config.yaml
num_attention_heads: 2
tie_word_embeddings: true
init_std_qkv: 0.0231
init_std_up: 0.0231
schedule: "wsd"
max_steps: 6034
MLP neurons of a small language model. Each row is named by its layer, matrix (up: input weights; down: output weights) and neuron, and shows model dimensions 32-287. Each number is 128 + 24 x the weight over its row's rms, rounded and kept within 0 to 255. Numbers have three digits each.
After each neuron's rows, "fires after" lists the tokens most often just before its 100 highest values on Wikipedia text that the model never trained on; "fires before" lists the tokens most often just after its 100 highest values on Wikipedia text that the model never trained on.

L6.up466:211149171153109169129092135126153158105143131119092140075149143095181117168127135122108108124145144137153156112159104135098102116137110140087147113112162114152144131138117118103135174133104085116122146124159122130130144134157134128146158171072119108129125151157127155106145122100101112128072122143149099120145112125109110134149159152156125157108132131155150134131138108139099144099170118113131136118155150115141133100094085178127105080104107103085144126140131076130127131138121175118170120129147145128126158167109108118084152108155089081140102190131119115113118133138138151108115116103136105158152109165121169111174120122136164132086116128088111133160127108136132139136146171084077116126075107139116108108091134119118136176149155079155144121106173152145112111144131140
L6.down466:132156158120119145144106135122140159129134071087133120137115112119131127111117112118137139174157169152149144107159122153129093081130103139123149142152184117101165163069112155110115104138109138082165129116150153131126114104177127146180167177124103103160118135175126152119164146107077184159170167131133145112139132121100133112160119129102134122117141113139091126089124134075101141108161126115173151123150145141090153131152099158161145159106121130149132125117123149117134127122126130144149114127140165096128148128133146165065120135113116140130122151126130114121094164126171158172113149104147130144128118160139113135152080119100165144109146099090133098132090123147125153132100161047103144099071128126119109122136136142148089129120144109135140139121135145115078118128130087
fires after: ".", "\n"
fires before: "\n", "==", "-"

L12.up20:154135124185121138148103120113079146151122151129078162100130105085172136180177147105131155103148103121136116151125179145104121143156126140101102109112152152146134130084101088132121117085168167107141126138126131129116125217148155106141122098125124131155118139092095127143148116100133098126141134119139130127129153152112118130165132151143113084154086121110140108137084118147155096090166123125117125107109095086082165130126114118124075133127140156136153142101129154132122141181121170099119104094134117098132052158161128095091151125142103088159124119147101108163158136103117130142122104089128144121117129118115136077140110166147128161145139135135143098155124159139185119155111149144117146115103148142071117128130124128134165120141131119100104108139147120114094098132108132
L12.down20:143164149137156175135110116158151135094162124096106157083148127142085127131136086097159130110147126138115131136158148169142153132139128124130160042092081134090128085081121086105141125134169124108162131116116106154171098132161112157126110104137142079106122154163119118142122132116116122157116106114133128149117149114165109151159089152145136124166107116135158142131099120119118180096102105090135109114151120127117128151121119142161125144133125126134168138104150138168111114123123132161114146122173149121087139114129096139124164129147106106127129133143121087109142136111148141147183148124107131130128125164098151132091134098086163159134118136083137111148118146118119120161103172117146170124108127100070147117098076124137111136138126119116094054159115171161111154143130125
fires after: "\n", "|---|---|---|---", "ical", ",", " R", "-"
fires before: "\n", ":", "ulation", " time", " was"

L12.up927:167105150095121131168125129099103168109135139151100074141173146165132109149086134185150127093130150159110121140162079119111088104138125103156118140135147125138132138144079140132138148149150111115096124106143096120052163095117111137141188138126120152161161132151103125132142104130133165116104094129112158107099138119141132164068075098137106126088122139167099150128119158130087168149150145106145113132143146151170103122081119121088134105085103081120122140193071126113135111141145133121147081138127091168128109135158094096151139093115124133152134147154121125124114092128153126152117148100116109126130126165142144113103153143137125110153095139122164152125151107127150127131140152143160174135110148121090149106130110128123125150160150117138149129124127140115119139125096110
L12.down927:070095107138113192108117156120132195096109129125155115139126137128113178108121108149127118153108192134112142139109110112156129069090140147129111093123169108137168149153103156131121116130141118096147171133158170136110108140124115163157136181145126112140164120167121144134136106055091133133120122122086110110115119148100138163107123115190085104080083131131107126094118169101045153148137108089167113108119139164125124151092122143135128149134110115119121146137090121114135105106117121136148073125136173135166162136101110127103096136125145135137125154120159112155122120132154136094127128163152131138101162137115116129130114150126123138150114138133147154098105120074137133114097157115138149118108153102141100070190142110138089121131128138115175146155116093175131141148131113
fires after: " |", "|---|---|---|---|---|", ")", "|---|---|---|"
fires before: "|", "-", "\n"

L20.up826:114167165115156166135112165174145134107165150125144161140120136147145126107104197136118103128154120110093122106152133116071122115140135149107110150140075097149168131135129127157134134131099116109128087136156134156119163112158147147136127101160165117187154105102121088129144146121124149106120138087084107149147111139093154134114106164110121136139124144119095143165106137136149133180139072118136122095092088134109128101165146117114105104151112151118100125143126100129102174148160155112137111112141123131086126133138096103076122126111092118113154112131130146148130110128136084119150155144092125161122114129122130106161097102137154098154132133121109115144101052116126102120103118148203096165177128144127148117202087109108107120086116140160113145105114134162125123095110091
L20.down826:125145167125109091145121093182131089113146112131112157143124164127154127138113110135129137103110089176181129110127096147106153084101110075152099161098105113114171084094136133083131163114088115144123124119131156113134132162122116118132144100149146104125165155137120096082121126157077131138133136131088148154095109136149126168143180172147146125102166178090137096123138157146125113182173117133123144108124134143132140158098147164143134111146136177128161135113116183139092110093123141124104148125161110110164112099128136141088109144103104112125119106102140158144166159117170120131148126121146123133112091123104113141121117145158104147135124105126101102135078116117162155143110167104144131129121132143149149123119159091124113177137122112133132105131089099171121104085134155
fires after: " |", ";", " ", " I"
fires before: "2", "1", "3", "6", "5"

L20.up20:119123127156111156088128169112132104151174079118117134119165156120151129080107125099123126142093152112165160147067111125102132131142110136159121106127111111123133158142122125092174085094088107116134112139180133131098104139159097098094119150128122126162096120111200088136089106143095145185117119108113122154155127134127172115142125147114126153138138115134112128139121120131111147105125140112144156069164119137155137124110103111104157091113132104130143116090183134143148142122156119111157102110170123126138121135126115122162162137137145110143113120110152136123116134130109126130120108133141142083114135110161107113122138168137129138155137081102103070114098136168123151149181144106154107164097158165121153147118123125104114139125121103131162154136136145116164124135146148
L20.down20:155131163142141126166126151116126117111135110130116127095125146131151159139142171120128134179098112128154118096131116091104125139148109133109100163182173114155119122106090099127153124131138120084155123124140150160103133162095121135094141111126147150159133135083154126108095129146144111072160110139106100159114124103077158131094152090135154090120120140117105121141121130144128173140118099128144107119116151158141150136110123139121123111151139134127106183155115147132127148145165151103121125124180126129088118121086176127116107158117110087132169115153137150113117139159150129110102158106133112182128125150078107151161133133156122108126146174134111144093114145093112132124121098134148170105081116122167114137096166076118135125074136081150126111093146117142090156094114147
fires after: "9", "8", "1", "0", " per"
fires before: "0", "9", "3", "4", "8", "5"

L6.up831:133123124110089136110138147115129111188084171121139136117126128108128151140130127170117157090163132118173113116159103112146127118085105103130120086109105105172139134058122118086106129121178142090090096156158111123161096115189128117114143117108135117159113105137111144147060074158115139103148114121144149124126114130103110107142126118114162118078093150114118115157123157128096121128084148157100130076144107115190132166109116102106139166118125174124132141131169097120117119113123160116132125100134113153114112145179093133151138128159141095168121123118119117148140148164091149164143177122169172099105142134176143135087132120115140141147101120122136132129129120111121113129166121171107149148114127147133183141126100106153144115138108111141126096142129102168142170129144139
L6.down831:099133128139096138122117094108146112110134148158162148108161089189128092090140113157127146116125147088084114145125061117145133170095171138137129122115134105159097077136163159109119078103148100108153163088129096137105114072162135117147161150120126139179101161122122119149083105123131097107081114117131132119154151154130156117109166127119138156090160172120128121156126122095152129111156109144138146111133110135143118149126125116079117122141125103097116151163132134129147171105112129089126144138119104131096135119108135133115068100152171101142153144153120163134101147135103152133129160142152098155133163083146141138080131150094118111116099136145163156192151119102130080154144117142120113123118158130118164120154179090135108139096113133111146136145168135108114125084109133
fires after: " |", " ", "\n", "|---|---|---|---"
fires before: " ", "\n", "|", " |"

L6.up698:132116114130149135121144124138151114120135100143137112124158138144133124093073107151097121106117149129126146116099075162117133113144116156129123146106144102153125135116078109111128129136152125095112133145144148108137091132130147128126176124146160118132153140118105120086121109153164099070113126080114149118121113163143106081147127147111133121091108105119097154150131168162117130146091105111147175104134179137154128120142121125141172117159115168112146127100105160131129094131133145126103145134186145138137119151115111137159115082145120098146107155140124067132094165142118149170089159107170154139180124123117147132114149086099128103132117076105190099144106088101123114149118151110151091138109120149132143091133151140090153112168160117151157136138100117126155131132145141
L6.down698:134136115155126195141155124070144158122130112145185129128153145148119138154128117162119157111122135115086146143134120126120086118099163140137090107136174114146087168135076141152121134112089141109149117114149124129120100100146163096144153165104107098138145116144102127134110179091091142092157123081150127119132133118124132120107120124145114124132140136128082083114130134100039144142087131145132189133111153173127125122129102110145112153151128135127123107150123155070188135148108126139139086167132102104138143131115092132112112099154112102099134171154165064148128171166162178130118149139183091144077143110149106103116115112099154135105117127133134103119145138141149093094102085129113092111136132113146118119116178108148155130130112109140123143130133103129124151131140105
fires after: " |", ";"
fires before: "|", "-", "\n"

L5.up567:170144141109113138084121122135136167147073141169135116063113139096124128091115100163139135125152100139156090085131105177149135133113130152171168145123128150158117083148119097125130147137187146124117127148147145113173104143167136145113119147128144132139111130104114122131131103176108116074124100138136181106126116121111139121142165151078127084098156124122081130149135133155117153121109163167127129112177129077137101121132094110152128104124115156138123155149136149122130101106178106097113121108143138147110104139143113077163128108154131089150128089122184124130106133118099130154118124122163126105126131117122160135102158119154140170127138068094121127138108120114126105136097122160101154117083125131106125120125122105100124100155169120121116129121087125158139120093116183
L5.down567:102123137151148122121123132187122124153154094110141140134106132129137157167129112130145115114120139106142123125161147146114121116144158136123127102126150150125145165101153141096135101114148127131097147153122182146154098130121098092183098163080127110099115108139161123095088137105220168112177105115156130104140119167096121148129090107135129138140168105136106101085125108114122143131135133164131130082122108083138141147135136146127110168149131148136098157099091113136150150117095117186122129140144143111114136133129114117061097137136149139148128107126103081160119126134086130097118144158186100119111134119128068188137143103126122117133150170054168119091125142123111106148111137131120124160139144107106090105135138121180136119111102134096125110122113142131132089110167136
fires after: "\n", " ", "|---|---|---|---"
fires before: "\n", " "

L17.up103:101113135130134172144070093182098139132153136132102123120106104110149188135141117114143150142089137111122142146119182121130157142120145116130162139133076159153126142144087155125132101140092132107137110077092143129127105111128155208134079132145124118175139180131162111120050099096130157080132130146128181165122128148143109142078180160134113159124124112104143088174115114126125128142158145136171148125129126144143092095136126152121064158147154112127123116113129146144110113159108152097103134125144133142143109145090156136140142178117141138153104106138102168108071097142154115143137115122101145145125122127147134127137143132092142139126154104123153106136163166151104148095113151139144122136145130130105112122156101109116130131156154096128133143092135100153073167101125127
L17.down103:126121132147133107084125135140113131167124118148187151139178125105151153129094097125144100119125117137088129145109130156140151123095148118177102112138149120108130163133151117104130135132116105145129166065137129128149118112123107157150104107144168142139119142141142117136145117111156140153098111077108141151111130115130134155130110094119102140096097116085153137154189104133114129179107154126096106176108145116118100143145157135132070117110161064124100111107135126124146141173113158147115130146108121158143123129117122142054128148119146169085105135087110118176137114081126152148090134159141136119117159142106174136126170091135142110130121142119114083112136142111144111111095153129144090173124160157132152108110071160134146119142122122098085130104151155102123126122148140
fires after: ",", "0", ":", "2"
fires before: "0", "7", "5", "2", "9"

L5.up699:172102125114137133163120147095130090157100105186116159142129161124152103130157101149118128085101182096122166137117102123159125137130109113105106118107096117129106143130112123120121104108115115157125120152075112146142132119111110148091147131145151103137129100111115136113124094122141111109107121143086143108117125143056104100134163114102168102082104131169142125135134119110118126189109143122123111160151125111142131125086115121124135130125131135090142119131135146138076149133126127125135159157130111178135121167079076141169081100130119100164121117130085111139144115132125101116105111102123106104164103147142171129173119111111146123115100115143164112150091106128119144142178165144179106131163119126135168132086178162110118143116136156142126201115134128155100184104172121
L5.down699:102090134113088160149103114157167101144102132177125105128150139100151120155126113107144130130103121048141116131115156137152162111089136087113139104116090128128121193113102097116129105122124125192160144154094134083153151123116106138144142082131134116127133092154173155099097154153161121108085100097094151086089112114105117118111132125102124101102112134153142106167164116159122100106105146137146141109157129133093124115116157135136166124118145133114148112135154142129151123165101130156146132147163071176098127155147145174133115144154105129155135127163124130148137125130133125142101091125106090124092094115096116132108198114111105154115118164127137120134085106165155150108156162150150116163152148134117109157107210147140127076127098124093095159134105113110132136177165136
fires after: " |", "."
fires before: "|", "\n"

L15.up514:164133166086099130102103143094102089130103106109133131140125146093157121178139103122111095200101122149133172091106136152156135122121104115150174152153149130138107114128107114103180143171106139055149060106113120130129134090111087146109161133171087115157178140136114090095149101117114130119111133128166126143146135149171074146099117136141104103158153145092142087140082134155146141085154128118096142129152110147101146110114116135172119127118165113145189124159134168123114141130144133087135125129113119128118124144122098137134097142168148138118128113121139166123120139102098145166145142122139132087117111089114142127115154133105125137115143143117123103108114142135107158160178150138136143115163098116131134101145146139142103140129121109112114157106163172145130143113120146
L15.down514:125154137154131080133084135158139137152123164125113155116152132128109120145105109135145156099143110119133120121139108117125123184128125117133121145126138094108112100122164093122159128129110141187133145117107140122119133137092166087156173113085136113120166197131144137126102145122128149148082140116086143137077131136063141103136131164135167158063127093119134128165150088103161149122159132146137168120119134171118113099149072111157108153112135087078141085082098113152116111177110136102127119109153148148136132132150132158122129134095158108146135091112114154179096083096164173121141124129115159129152152169134153133100147152145082124160121144113124127054122121144184115087109119116116066154132132113096147131144111115126124114145108127151116121168151146117120151119143146
fires after: ",", ":", " +", "′"
fires before: "0", ";", "7", " |", "6", "5"

L20.up400:119155078156124179102135096119154092099130137156145095142133133098133126134126155112121109123143172136149162179111132130124155130161095129127108154137145088120126167138117113146126138100144128128122138105192135145114111122145157133113120128164113143153099137130159119123107142145147095124138129130109079146138118148180160078086111126158128103148106129119150141107141120145123149109121129118138129126106085120048125150159066098120147101164141117099122105106161135145133109131152117094144116133115145122166111141148122132165095124115110102157102143101139123130152138098119082110104120094123101178150150085098115093122141163125114134151156127101127109104076105123126137132142144067111131080138094162160146099096162072164181104081163150136116100137087161157119160105131131
L20.down400:139113105122140112115115130107135119084116130148142133131134114180124140116091168116120121146076084091145134081135140145148153141152147153181140119159130153155117165100148149138115112074149105115124136155144104160102134111157150127112126182144121145124120164130181134152171132092143117145142134127111105145124100119124121163152161136099141119108105096121110146126123118170145140133149136129153151164112134177118104102159110106155106079131169178172092115148121164131096112115113143111111121128134109135057122129104138129090139128155103134140172143106102145140108123161099133091137167140129110109107123115111134159115130136146156135081149125167134106097111102095107134155101113140063117123120152145152080116100129152104160109169169116152099179100087151100115180095167117
fires after: "9", "8", "1"
fires before: "9", "2", "0", "5", "8", "6"

L12.up1159:154128121107142136124135095110145146098116143110195143107165111123103124166090123123086116160111115100162137125131126124192102120078136152153165128160140105113116121171084111099108107152130124124142122077165153114154121119101133084117128141161131137112132159172118123147123130125137149123068126089125116128122115113156137086147102142112155104086164129157144185141069138126118109100123119118112113102148099172151181108108148111101146132119125091102137095100130162155161134126144115109117136122136114136161101126147152151147088122123153106130131103121090109139188116127135130163106129075143149152165124102099122148128106155136096146107122131120111153148155137181152117127131095151161079135144128147108110137136112110121132111133143122137112132115113126132115106138154160
L12.down1159:146118147132123125129150137111076140152138111130163197135140114088127125133146133121122096108200124112113129138135111124106127126097071118121139127133120125114144128101157077126133133129169140150167093099151137101120094125186152113133143087170129147107152096180114174101111117110144143150115100116098125121103146130095130131062129133136122117122084122104132096144101107103085080174147182099102131126129184104141121155125113152132114093092181106104095137131145146135165156128139164133101169156123128186148148134092107085140123124156100136114119133137168121136151139138180099139114121146107115101218151146138110142110103118138141120128129136096129111155143098148169138118143143126109155123129162163081117112130158156143120120132099125132127108139159133156124114116134095
fires after: "In", " in", " on", "On", " In"
fires before: " ", "0"

L12.up1074:148085105111149119078133095115112120144089109139085112122154153136075150131149109130118123130146111126099107163130149126092082105122078120119099104158114158133123172072099099141116148134125121155113144135147137096137119121153120069113106133107118192165142144108161158139112164109116143184114144118081131090115122107182155133101140139103114136124144140164117086117128161074101139163135132125103129119117153141106123104085088135137149149123136130135167158135138102179119112112118130153148120122116135140172149125146136155099125115116105106138141122140094115149154158111091160086131152066134123147137137111108101169118158133126155157132161107093156121089094131125076127096151125141142137138153156139130092177093145144125147153078135133148127133150117168128130132177138150
L12.down1074:123128059146136148089145123146126156162123120138141136129146100140164169130120149126150129125140125120118165144128081142130123177116123115156152124144106139114136127133142122116152167114140101130127117137118158114134080135105121140126110124155099097137094126116133095159163146108140141097162084125117111135130138119111110127123154158117135136142063122105125180142141174117122147108154131101133133155136153169129107156133107166094122090159111110118069111137129119130108103153155078112136103123145125136116114109114089139125103184137122115096164105086140118105105116178134083123133160118116112115116148136111110181149173148199140108154140126114100131101110114131124148123108113097121132155118161133150100122160171139165074149138092119160147123124131133098076111099100123
fires after: "2", " in", "1", " on", " On", "On"
fires before: " ", ","

L12.up656:120090129135100155126172140149147121129124153162120111166142136131101108110125119145145129144151138094111099098086112140150161114117123103133118113123113130163109116109111148155151147148160113124086140129114098065161163117110123140134131142144104148160075120099193126119107155146143125127127169152165124099129151125099127092106170174137113127147127158127135108138122137096142096142111100134118146149156101168120116117185142105147133137137126119093119106118145088176159137143091145093111110158112107135078109089109106169171139111135107110101092146151057116091092088113134163112150147122134182123130135179132148135076113110127111099110130132132148138151103129117115144117174119140110163125112107111157118120120152135100144121119141120174146152153123165185159106121149130
L12.down656:135156156129147123181140141143136102144117137160073114149105135106125125120098138139172120117149123105110121153103131127183129171156152171120121131130182157171143109111086083130139118145142071130070150159106139108143121114098126173144131099104141107123158128088121135120125147117132133112156173151077169088109119148097145130187141139127132121109128120109065142162136134124113081124147099122149145155085130126111129165114130152147132159125153133140067134161145069123133147111174155157096130128157142152162134141107113115142172098142117145077085097150091129126118124111142152175146130145120146132137106127133118127086120113154092122149153131145162103117123169168146139164097147136112108133130143123097101124115131103093081054103083119142098166129129136121136141124108127
fires after: " |", " "
fires before: " |", "4", "3", "1"

L12.up3:182101124094147151159147103089113135109154112163147131088150115132184117148136132120148094142100143145140094137173138090133095138109127144112081158131106153142152129119151142127129123118119140098136106149100119097093143114107145136149090108136158104151158131071150145159131108130112166123147125081098164131126108123143173126110111152105159139143106127164093094159167133129098124098129147129116098128123140091117136126108112142124152115099121104178112098122144136103116112155123097082170164113078120133117137110087128175141131069154128128145166165087132093100090134159154116124144154146137133132062142138060137169101113145149117128133139142140108148129125112145119120123117147117124116117114135119145107144154137096130166122120175145161103131122131140140133110125161112
L12.down3:154109143111146105107165125115124130109139120101161124124106124140118131116105113139147116159171117126126152109134164091133109167143129128114113082170117105145164125075158162111150127152121157135114104111139106127104167113129111147115110114102120115110107085161148120148159112129077118078142081151157197131086109147116132158133156109136062138125098144133138165134140174134095125101157177166153099117066127122163140146087137191144119109121140161143115133116167122129132087147147124109083141138099128118113087132075157145115133110119165138129108089108122113140160149141117110120139123127144125116152153151128099145103098134149106132146126116056096182136110105158156105136167132128133142138114142132143139090152137081075128163148126122149118100084170112071106111129176122
fires after: " on", " On", "On", " ", " August"
fires before: "1", "2", " ", "3"

L17.up205:149119134091120172100136120134116180148106201109105122121155119140107131160163125135085103131140114116126145141153125161150129144168098120075147155124107155147128166183130166157147124128111100153115126099180179175117120128148074129091130163133120121146154120123138185130122160165134113120133132108074098105146112113128098131106101112086128147159077106137122145160103143116142121133112154155119106123117107099091136096150127114142103098141103165127114117117171143162101115153137130128126146100093099127135118157147150142135102133110116092182127075129089153146127116145134124129113167069106128117139121156088089106162169147090148107146100116092165084123113150141124116144114117132141113126104105145104143114118133123107116115086132142156135167124141129083132094141129158
L17.down205:099126136169075145131133096119184134131128101116101119110134107174144158125143082160118143126099139128118109090168126149148131125145090157118142088115176150100170128119171129147148166131104138116118136134093147135112067113166150124106131099155164142141078099140117156124134150078157116159129062126113145124099139168120144145097130120177112128097138093136093143124094136134145114135124111130115086109127125180111122125146103125157065089098133127116161133146113121134108125157107138160106134137107165159116117130165156167181162115118121143102117084086110082151161070144162143130122151157102142156150140122111130113130160145086087140145138109132175110121086128095133168143134083145093133132071140124135130133125138132113105138131102144131087136142127105105134135148132143
fires after: "9", "0", "8", " March", " "
fires before: "1", "2", "5", "9", "0", "6"

L12.up280:157091164111082110100158143134103070130157117149144174170134113117131089178132117116100126132094140173119131110163132121088154131143124129123107104133111125137128144135129116109124134113104105123161064163148110117124117138112123131151148127117115121139135099117124106104160103131124134147108099150156112106151112146118139125136140150114095143115122138159099099204142125126145084140139142159101139114149118115123098163128108152136125146131095123141131135114119140144088154116118146175141182179146135148088091130118125164113106115185132162149137105120097120137111079112149153115115141177093119110124092170142149135085114094094124176140152082188139106144159134102109140083145148151122083112143133159143108133123187092145157147087108112155107127113194106142118106133145126
L12.down280:143178120173084123132107114132115110132175083135130105160102143137106123121151088143117106124109154156117122124165116131140122140164137105127128138152117162106146079171126131107120101152103146123115125116106173123119070136113171144131124110139143082211129168127149113140132103148131147089119141160109117138079127128130114172098137110122107139085133155126138127171160151107178113127132072123143135112131117110108110128149142105127111137104180123106172127098101152103133121186133188144107135134096120131134129081126128125125111119146099168127147087130177130103110130137121134142150166143132125144126098160084137101111128103176097154102141131137175148104136142122078124151140127085137130120133173140118139119173121079096148137100074134145119169137136101116119116136164106
fires after: ":", " |", ".", "3", "0"
fires before: " |", "0", "3", "1", ":", "6"

L15.up143:147091169160083112072089124136145109107117166114118126136158150122189100166107106113095124148087152181099128101167182121145127095126130150150135150180110134148127133120084108089171111151125113121117086108130161164119121108135130138120120144123152137193134106157149109149137152105125117125113080132136123162143122141147090156112099096121090135103119138128159129141152120123153166128129105150112187111182149152107120144183113121129120140137135123113120155134091133115133124101119140122135149161164109156096137126113110148132085147166108200135090082120118161149119110140153133117106148147096111142137127135123114137130143137089104139090125109135165126128114090093115121102145123135133097081158094137132117145127152116105145117113136133110107124096149128122144103130151175
L15.down143:111092144143088130106056131136145132106136128169123131126101141143139126131139110127112113150080150148110110133199131145140149124162156128137144124123098105113131118084170139117141109161170108089138125106109164155136120117149186177128172116090141126123108153119132053106122144135171114081153153146141161214106100120102125113153147124124136167086106127129133155143150118096165110121130128137106129108108080157130069115124167133132102125085145122120133100112126140137112134137159135126077100181152147134133171119112129155149117126098146214102113087129121130118156073127146116120127122139148171143098151114140115078125140090151074149148116130150119119134108114116168143117071136140139099144133179134146132113128130092135132120114079107129089130144151100159067153131157143
fires after: ",", ":", "0", "′", "3"
fires before: "0", "1", "7", "5", "3", "2"

L6.up965:124130122104134139138090102147073114141149127149116145152133120149124093142142129119158090102069134126160140133119115131074124117177129171094149121096102149124125145105155100143093092132172117159125135155134195108146132149163143138100109161125098093116127116130157159098164133111171115135133159127091091142111118121177119097125093132148143115117134118126108158160126141112160086153151103111184146111089150088135152141111132156136142117123083125107177152119175123100096128133071141139159131115155119109138113141088157117138141171114137130092131132134115156131158117151186152108151157149098142126156095136079124117146144098126061162148102135118095144116109148124105116073114177119128117144094154131139132129113140137141120145166143137112132138107101122119069143120134137
L6.down965:126089113119101175142127088112132134099157119143122122131096147101107156120126122115128131095126111172129141142159126105085107100162149129142140113111166108130094138132111121141162130135083110177137091168136141090163118096105154130136185162131105141147140117185127114115142133161108114127192107175104126135107113110117150122164121136117146132142081125153157104156123146154128128112082117138100147109125183111132122133137085148134132149131138158161131131139094089117110111153105102131123110126184132068119113104120094133115161176146132132078101129126104111130182141126147131123111096141133162181168120145163121098122147130125121132122114125133093133153136123118123126120132128097103085085073136111108096126121127101161140149155163116108107063170113142127149150162166096
fires after: "\n", " =", ")"
fires before: "\n", "-", "The"

L17.up1257:138154145132077133115119130144153112110126126194118084162126140106154112112093147176095097142089141135140125157140086134145150152136108136124131145121105134122128130092172101135159137129136132084117124106161179155094057135153128128166156097148164099118091172152126106104103096164141129125131104114127155166127141170136116151090105153058086118109095088140106106169114132114103113147130105172104161105121090113144103092113140150098133105145131100149142118091130163158116111131145136131130144121095142152132132144127084173126147152151175142133089068137122157153149119153103118168114148127119159154151104121124098135120149140091143167124141153123087079134101127152111102150095151147131109122121097124141191144104179144142104115117090094119119148128148116125118112118147132
L17.down1257:134116152147130177126150054115135131117145162169109138140137124095139118060119098126111129117110146144154108158119140100135105093118132124123163152135136156093120110090161125111159182137173108124126140143136154139083134141144127123113101114137138089119117135129092082104177144131164093112188112123150142137091089145126128130117117172130142147117108120152131138117156130137121092149126089135113171138112125119100104121124147151111096132125149103133120159158152100111143141115136144138152130079105110112117138138116104150136152111139074123129107136151135128132163112096123121160093107105104153133106166107143137152138171117114169120107138131121062145121110111112107109111134123171103125145137129115123166104100105148113112133139149163090110098163150089129124166127152047
fires after: ",", "0", "1"
fires before: "0", "1", "7", "2", "6"

L12.up67:134150145100111109119109150121135134124144144161133132177144182113121146096098133137107146165101146139158123128134117086128123113123200104118133080133169159138117163079145108129145120129116152106153120117153096180134135166157084123124198114104119136152176125145101166151109123174155115125156136150128094142122112153089078131098083147146127154116151097152154117133118116131118125164150160148099134132106121106115080164156130112144131116108100120114169130120109094133141118131113152124133119117166142120134106136115147131097112133132117130133091125167129137066181148147127127079109153150153125145151085160159106108117109098152143153144146083078160165147136128123110170123124165075110137058082093160127126145135106096140161130094140119132159108064097136132104116135135134
L12.down67:123127117107178117133084117134129078104148137146111111147154125150118162096130127133154114138141108146125112151135145131117124140177085156072120088144137128119111137106110157149091117144104164098131129116191159131133166108136089151140089134176118148151121133157120148117154105125112098112157120092113181126122084108116120171132111117125076136102127121124108126163119123090113163163146125125166123120131167156150123094119164149122133135118120125124111144152091155152150108096131138112137130109123099141095142186139132130147113150157132110123110137122130116127067139195112160124174162075101108092076102134098150143130077134098119129147109108111123096124142130157129147148151103113132097174095111100109135098134138136138096198129159106165055118115133130108124154086175119
fires after: "%", ".", "0", "3", " |"
fires before: " ", "\n", "1", "3", " N", ";"

L5.up813:142125161106141140155156148131109146100118121127129112168134129129127078097120142153145112118126122117137142108122104144139108062143154148141092096135136141146102109162143089153099146156129111130088146118140189124161136073160129127122134138145128110138163118123138162123134101128099090099092134138098122105122113108111109132141146139124127114141107111129109164149088122124145143086138160135131138134152140094135104132133134080120117118135134140108128114163145104114124093123103123092142071119126125124099143119159099146159120089122141118160150133124137089118121157126086123094136083118173137132168149125125168129096169131128145121129070127127144145140091127096098094148124109120124136126101133132202101138142137106160136151160169108117120092147107135172135137138173100
L5.down813:112155124148154215167124111099098144123164131090126142118111141125129101142135112136130148136098153114132119181169108130113128098128144135136072134128140124125118109120111131145117105155090172112104147110125119150108126101150152128156124146116075126177120139146108159155104129101128158157117178114127137108183125112109108131139087154135122132116080096122128092124106146084117146137125130148162165089125136151155095152154114092107114149116134144102149166118093138114184158123109104169163112141128165095137154119145101161078131120162107092135120157130133132101124192127113119122109136122185138104155118176145125157091120128118102161123139136130150121096098114100128129066129072093121133091117133092139138090120149103117133141144097161118127141173109170168100111110129089
fires after: "\n"
fires before: " "